python train.py --num_key_value_heads=8 --bias="all" --init_std_o=0.0 --decay_fraction=0.313
MLP neurons of a small language model. Each row is named by its layer, matrix (down: output weights) and neuron, and shows model dimensions 437-500. Each number is 128 + 32 x the weight over its row's rms, rounded and kept within 0 to 255.
A block is one neuron, or neurons of one layer that tend to fire together. After each block is what it responds to, as a language model described it from the Wikipedia text at the highest values.

L5.down706 [109 120 150 166 140  64 160 128 180  90 131 235 120 163 137 133 142  88 133 186 106 112 182 165 113 114  70 159 144 128 172 139  87 127 163 156 104 130 151 146 182 105 171 161 169  99 133  59 113 141 173 147 119  87  71 100 135 152  64 139 140  56 130 115]
L5.down1001 [151 137 182 193 134 129  92 129 171 140 129 140 133 115 133 112  64 139 125 142 105  84 138 114 136 149  94  76 148  85 223 117 179 161 123 180 125 108 138  95 107  47 162 129  97 191 152  85 102 101 109 121 141 169 104 106 133 169 100 134 190 147 176  79]
L5.down1103 [172 135 146 120 118  81 148 116  95 109 112 122 227 142 181 113 165 150 129 118 140 165 148 145 106 155 129 130 147 121 128  95 158 192 152 174 159 141 135 121  84 134 137 105  49 146  96 108 143  60  81 179 140 129 197 124 117  79 107 155 125 142 112 141]
L5.down1626 [137 179 123 175 117 184  78 122 130 101 109 145  95 104 140  81  99 153 196 137 107 117 131 181 138 112  62  93 126  89 148 130 132 155 126 189 128 117 157 137 178 140  73  77 132 132 101 131 108  92  76 104 127  95 136 163 105 141 131 136 133 171  98  93]
Description: Article lead-sentence copula. The is, are or was right after the subject's name in a Wikipedia article's first sentence, plus the following a, an or year (Briels (born 1991) is, is a 1979).

L5.down441 [140 130 134 132 133 118 125  95 192 170 104  68 155 163 103  84 158 137 145 174 142  96 135 110 100 123 123  93  74 123 178  93 161 113 192  81 171 125 137 153 157 113 100 184 162 113 116 138 112 171 155 142 138  79 109 121 132 128  52 143 139 121 109 176]
L5.down505 [129 104 198 146 101 133 132  89 162 182 152 151 174 134 106 149 123 106 158 122  85 130 120 110 184 100 130 119  60  74 221 112 125 151 108  64 117 148 101 176 132 153 164 123  95 122 147 162 140  97 150 118 166 160 125 106 109 149  71 183 165 174 139 154]
L5.down970 [111  96 211 114 103 114 185 123  95 179 136 143 131 143 121 152  76 139  98 111 138 147  94 103 149  99 153 113 133  97 199 142 199 168 183  98 134 117 132 101 103 193 123  83 103 163 147 171 152 136 168 164 179 154 100 115 163  91  92 156 180 156 167 105]
L5.down1581 [ 80 147 209  84 109  81 168 149 155 132 133 100 101 109 145  92 114 129 132 137 177 164 204 103 145 126 138 134  52  86 213 148 155 130 104 126 133  94 192 137 135 149 132  82 113 168 111 143  98  86 121  95 166 155 122 126 138 109 102 202 201 120  97 148]
Description: Table row-start pipe. The opening | at the start of a new line in flattened wiki tables (election results, squads, filmographies, track lists), plus the first-cell number after it, e.g. 12.

L4.down1772 [108 124 140 137 114 140 139 163 153 157 197  84 147 158  97  97 162 183 140  73 111 152 133 126 123  61 115 140 104 106 169  59 153 146 181  95  67  71 194 131 137  79 124 152 134 104 143 182 157 121 122 138 129 112 130 132  96 128  87 129 168 142 161 175]
L4.down1870 [ 79 150 104 106 101 124 156 124 168 110 197  85  97 159 117 107 145 128 182 125 114  67 116 109 164 118 155 213 113 110 169 102 165 118 117 136 113 120 157 134 191  86 147  83  93 122 130 136 155 178 113 107 166 133 175 130  99 100 139 131 152 113 189 160]
Description: Mid-word fragments. Word-piece tokens at the start or middle of a longer word, often after a quote, parenthesis or prefix, as in "gen(erally)", inf-ert-ile, accomp-lis-hed.

L5.down112 [127 104 161 147 153 131 152 141 106 155 113 174 151 129 109 217 116 136 147 104 127 121  81 103 165 127  72 143 124 158 101 174  77  72 135 108 121 144 118 129 111 121 154  53 209 130 150 156 113 123 132 136 141 158 132 161 130 215  84 116 136  97 100 127]
L5.down569 [142 109  85 102 104 138 179 120 102 122 102 107 123 170 133 206 173 148  77 191 109 146 144  92 121  95 120  96  71 174 123 130  81  82 136 129 108 148 139  99  90  65 125 140 131 157 161 147  91 118 128 134  78 152 146 164 116 112 123 103 168  74 163 127]
L5.down836 [113  90 170 102 122 161 169 117 138 150 115 160 165 142 164 215 106 164 152 127  73 124 124  99 147 110 156  95 129  82 127 122 107 138  88 125 117 155 121  91 123 133 119 101 144 114 117 127 141 117 125 127 116 140 130 158  72 165 113 167 232 152  47 193]
L5.down2008 [ 96 150 104 102 147 157 218  93 133 151 108 151 189 155 135 110 103 179 196 108  90 162 107 131 128  71 172 140 128 132 108 154 147 157  70 129 113 187 115 126  85 121 132 145 118 142 141 153 125 157 129 137  80 109 145 134 107 161 133 138 165 108  89 136]
Description: Word-start fragments after punctuation. Short letter pieces (s, r, t, st) opening a word split oddly after a hyphen, parenthesis, quote or slash, e.g. (sucrose, "stuck, joint-stock.

L4.down22 [133 139 155 126 164 114 199 117 150 129 145 105 140 111 127 128 157 157 138 196 167 115 132  93  75 109 136 159  70 157 104 144 162 147 155 134  95 156 126  97 122 149 101 200 163 165 110 208 135 124 127 129 115 179 137  64 142 135 157 119 164 158 134 143]
L4.down264 [142 124 108 156 103 135 125 124 144 139  93 155 136 131  95  89 121 186 105 142 173 122 123  88  95 106 110 155 115 190 104 133 150 166 178 149 160 121  92 106 104 147 147 158 120 123  72 126 123  82 111 166 115 117 140 108 120  82 116 123  60  95 126 142]
Description: Post-name appositive punctuation. Commas, dashes and linking words that directly follow a full place, person or entity name, as in Lyon County, Kansas, or Tatum –.

L4.down686 [113  87 193 131 121 158 109 128 206 112 142  84  96 150 102 164 120  23 109 133 119 162 196 100 173  97 124 136  92 105 163  93 190  88 128  73 106 121 159 160  70 136 156 137 139 147 152 130 116 185  99 126 159 162 163 127 109 119 112 106 175 178 120 199]
L4.down1348 [ 72  81 114 145 109 136 119 119 148 160 111 122 152 127 100 143 132  81  92 106 156 171 149 143 163 112 149 184  75 158 193 152 181 118 107 118  89 141 176 156 120 127 139 115 136 161 135 159 129 137 143  72 140 150 201  96 111  99 134 133 160 126 142 185]
Description: Table row start. The pipe opening a new row of a pipe-delimited table right after a line break, plus the first cell (a year or index like 105); sometimes sentence-start "The"/"a".

L7.down162 [133 162 131 142 113 142 164  92 122 147 114  69 131 158 117 105  61 112 206 122 196 151 124  80 142 136 135 148 162 157 144 106 132 101  92 159 100 154 106 114  83  88  93 133 185 157 134 125 132 151 161 186  77 127 168 107 112  92 154 125 103  90 104 124]
L7.down445 [132 106 130 155 118 110 175  91 172 145 106 114 136 132 185  98 131 169 113 145 122 175 136 136 144  93 108 121 165 111  61 135  51 140 118  92 106 148  67 147 135 134 120 143 164  73 106 110  99 114  96 173 165  80  80 106  96 111 111 138  99 122 144 157]
L7.down647 [158  90 142 109 135 191 189 112 201 161 101 120 153  83 163 131 164 152 163 105  95 153 100 137  86  68 128 150 110  99 159 203  98 158 130 124 127 151 118 140 135 142 154 103 172 109 160 224 156 106 128 116 139 169  75 141 105 112 120  98 153 125 157 164]
L7.down759 [144 157 158 159  79 125 186 123 127 113 145 115 107 135  78 136  73 193 172 142  94 157  98 139 122  91 167 149 106 100 169 144 182 132  89 115 108 119 184 121 140  99 131 166 138 137 145 123 138 157 146  74 152  94 191 137  75 145 171 128 153  98 104 175]
L7.down1101 [171 128 112 121 156 141 111 103 151 110 148 119 152 128 123 165 103 146 161 160  98 111 174  91 162 117 142 144 106  62 119 152 101 100 128 131 104 173 128  93 118 121 179 115 144 160 101  96 109 105 173 127  78 103 119 172  49  87 137 114 142  59 125 131]
L7.down1209 [146 125 147 161 111 115 118 118 135 103 157 186  97 124  69 128 121 130 123 120 175  89 156 138 105 164 133  56 184 155 111 138 175 128 114 107  98 104 146 146 159 140 169 177 137 129 179 128 196 156 107 104 101  77 108 125 137  62 142 119 160 138 135 143]
L7.down1552 [120 144 129 186 114 126 174 122 165 114 121 112  61 111 139 118 162 124 124 167 151 142 119 145 176 132  71 128 149 146 194 116 149  95 122  88 183 126 123 123 163 102 145 119 151  82  96  97 107 108 114 128 144  64 133 165  85 170 112 133 148 151 120  78]
L7.down1879 [ 67 139 129 139 109 139 116 118 128 165 113 147 100 117 162 170 110  60 159 141 145 137  95 141 147 152 204 224 136  88 125 120 102 178 179 184 133 184 132 170 179 138  98 145 172 148  77  98 127  83 132 107 177 108 219  96  99  96 119 160 164 151  85 115]
Description: Mid-word fragments after splits. Second or inner subword pieces of common words split oddly after a short capitalized start, such as hi in Vehicle, behind, Prehistoric, and r in Berrien.

L5.down845 [147 109  91 100 161 155 124 120 150  70 172 125 107 147 107 125  79 123 155 132 102 171 120 154 147 164 153  97  87 145 101 112 149 154 182  70 143 128  63 177 123 135 122 175 120 128 149 189 114 164  90 200 156 106 153  97 117 108 112 140 112  90 150 152]
L5.down1508 [ 97 132 164 141 123 179 167 156  94 160 126 138 145 137 145  60 121  69 174 146 119 123 158  78 129 137 133 141 122 157 113 117 173 139 122 126 117 173 142 121 149 136 115 136 101 119 166 194 154  74 159 116 163 169 156 137 165 161 133  99 134 119 121 186]
L5.down1529 [ 89 109 158 158 124 152 173 141 195 140 136 204 139 100 114 122  44 184 148 133 144 171 151 122 147  43 135 155  87 111 115 124 163 162 137  73 141 195 100 126 114 118 181 175 140 118 103 193  98 158 160  95 107 103 117  69 108 136 143 142 149 122 148 219]
L5.down1968 [ 95 163 121  75 135 155 175 159 161 140 142 221 143  59  93  97 131 163 174  89 105 109 121  78 104  88 150 146 105  93  96 129 162 111 196 110 121 119 146 153  67 136 113 107 124 108 136 140 150 119 176 105  76 130 110  76 175 123 103 133 141  91 149 115]
Description: Comma after opening time phrases. Comma closing a sentence-initial date or time phrase in narrative history, as in "On June 4, 1828" or "In 2013,"; also other fronted adverbials like "In the aftermath,".

L7.down164 [127 138 103 199  82 170 115  91 149 139 110 122 168  99 139 166  73 186  95 146 135 104 142 147 110 153 143 137 130 125  98 187 105  66 118 117 168 168 168 164 130 120 130 138 124 122 134 136 123 173  59 145 139 134  99 171 124 123 161 161  84 188 122  98]
L7.down347 [109 122 108 111  95  98 143 167 160 119 124 143 127 135 115  80 157 115 112  81 152  70 110 121 173 125 140 136 105 136  98 103 108  94 127 185 141 171 140 109 156 143 138 179 127 114 170 178 118 113 135 130 131  92  92 128 184 133 113  98 113 121 167 177]
L7.down447 [115 126 125 121 144 168 102 108 107 124 132 156 148 108 148 122 126 102 176 102  71 108  84 184 120 116 134 149 107 136 126 179 165 105  73 149 142 147 101 157 105 122 180 139 124 109 137 118 107 117 202 192  79 114 163 158  97 140  80 154 167  88 126 175]
L7.down523 [129 112 164 133  93 115 140  98 157 189 152 122 113 142 106 119 101 124 190 100 113 119  72  58 180 146 161 135  65  80 155 143 108 133  81  99 173 156 137 190 207 111 138 112 167 131 172 160 143 167 163 137 142 179 104  74  85 117 105 137 133 160 138 145]
L7.down684 [ 95  43 150 156 166 137 121 120 158 188 164 129 126 182 169 169 157 155 137 135 180  89 144 123 174 153  98 140 136 145 171  79 139  99  84 147 135 188 120 122 132 140 149 191 168 120 123  81 189 153  79  57 119 164  62 151 175 153 111  92 143 162 134 194]
L7.down1077 [122 159  97 109 114 109 170 135 115 132  95 134 144 124 104 162  93 140  74 114 139 136  84 221 101 156 100 104 167 148 102  50 156  11 120 140 163 177 173  73  92 151  94 118 117  50 129  97 151  66 167 126 164 144  62 128 126 149  88 146 147 125 110 159]
L7.down1186 [ 92 116 155 101 149  71 161 134  78 129 128 113 102 128 113  64 109 110 133 124 161 112 170 157 109 156 221 151  70 129 140 137 150 113 142 129 168 148 146 129 157 113 117 127 109  95  90 101  89  71 101 122 121 141 103 105  98 124 126 123 142 140 167 139]
L7.down1896 [110  51  68 192  90 131  98 140 120 117 159 236 147 109 120 113 168 182  88 131 105  84 147 148 129 117 197 160 168 116 149  65 145 122 132 161 121 144 115  86 130 167 138 114 106 165 138 103 189 119 157 114 192 116  87 118 104 191 128 171 159 156  74  83]
Description: Structured record field starts. Opening tokens of fields in tables and lists, mostly dates, years, row numbers and pipes, such as | 2010 |, 8 January, Win |.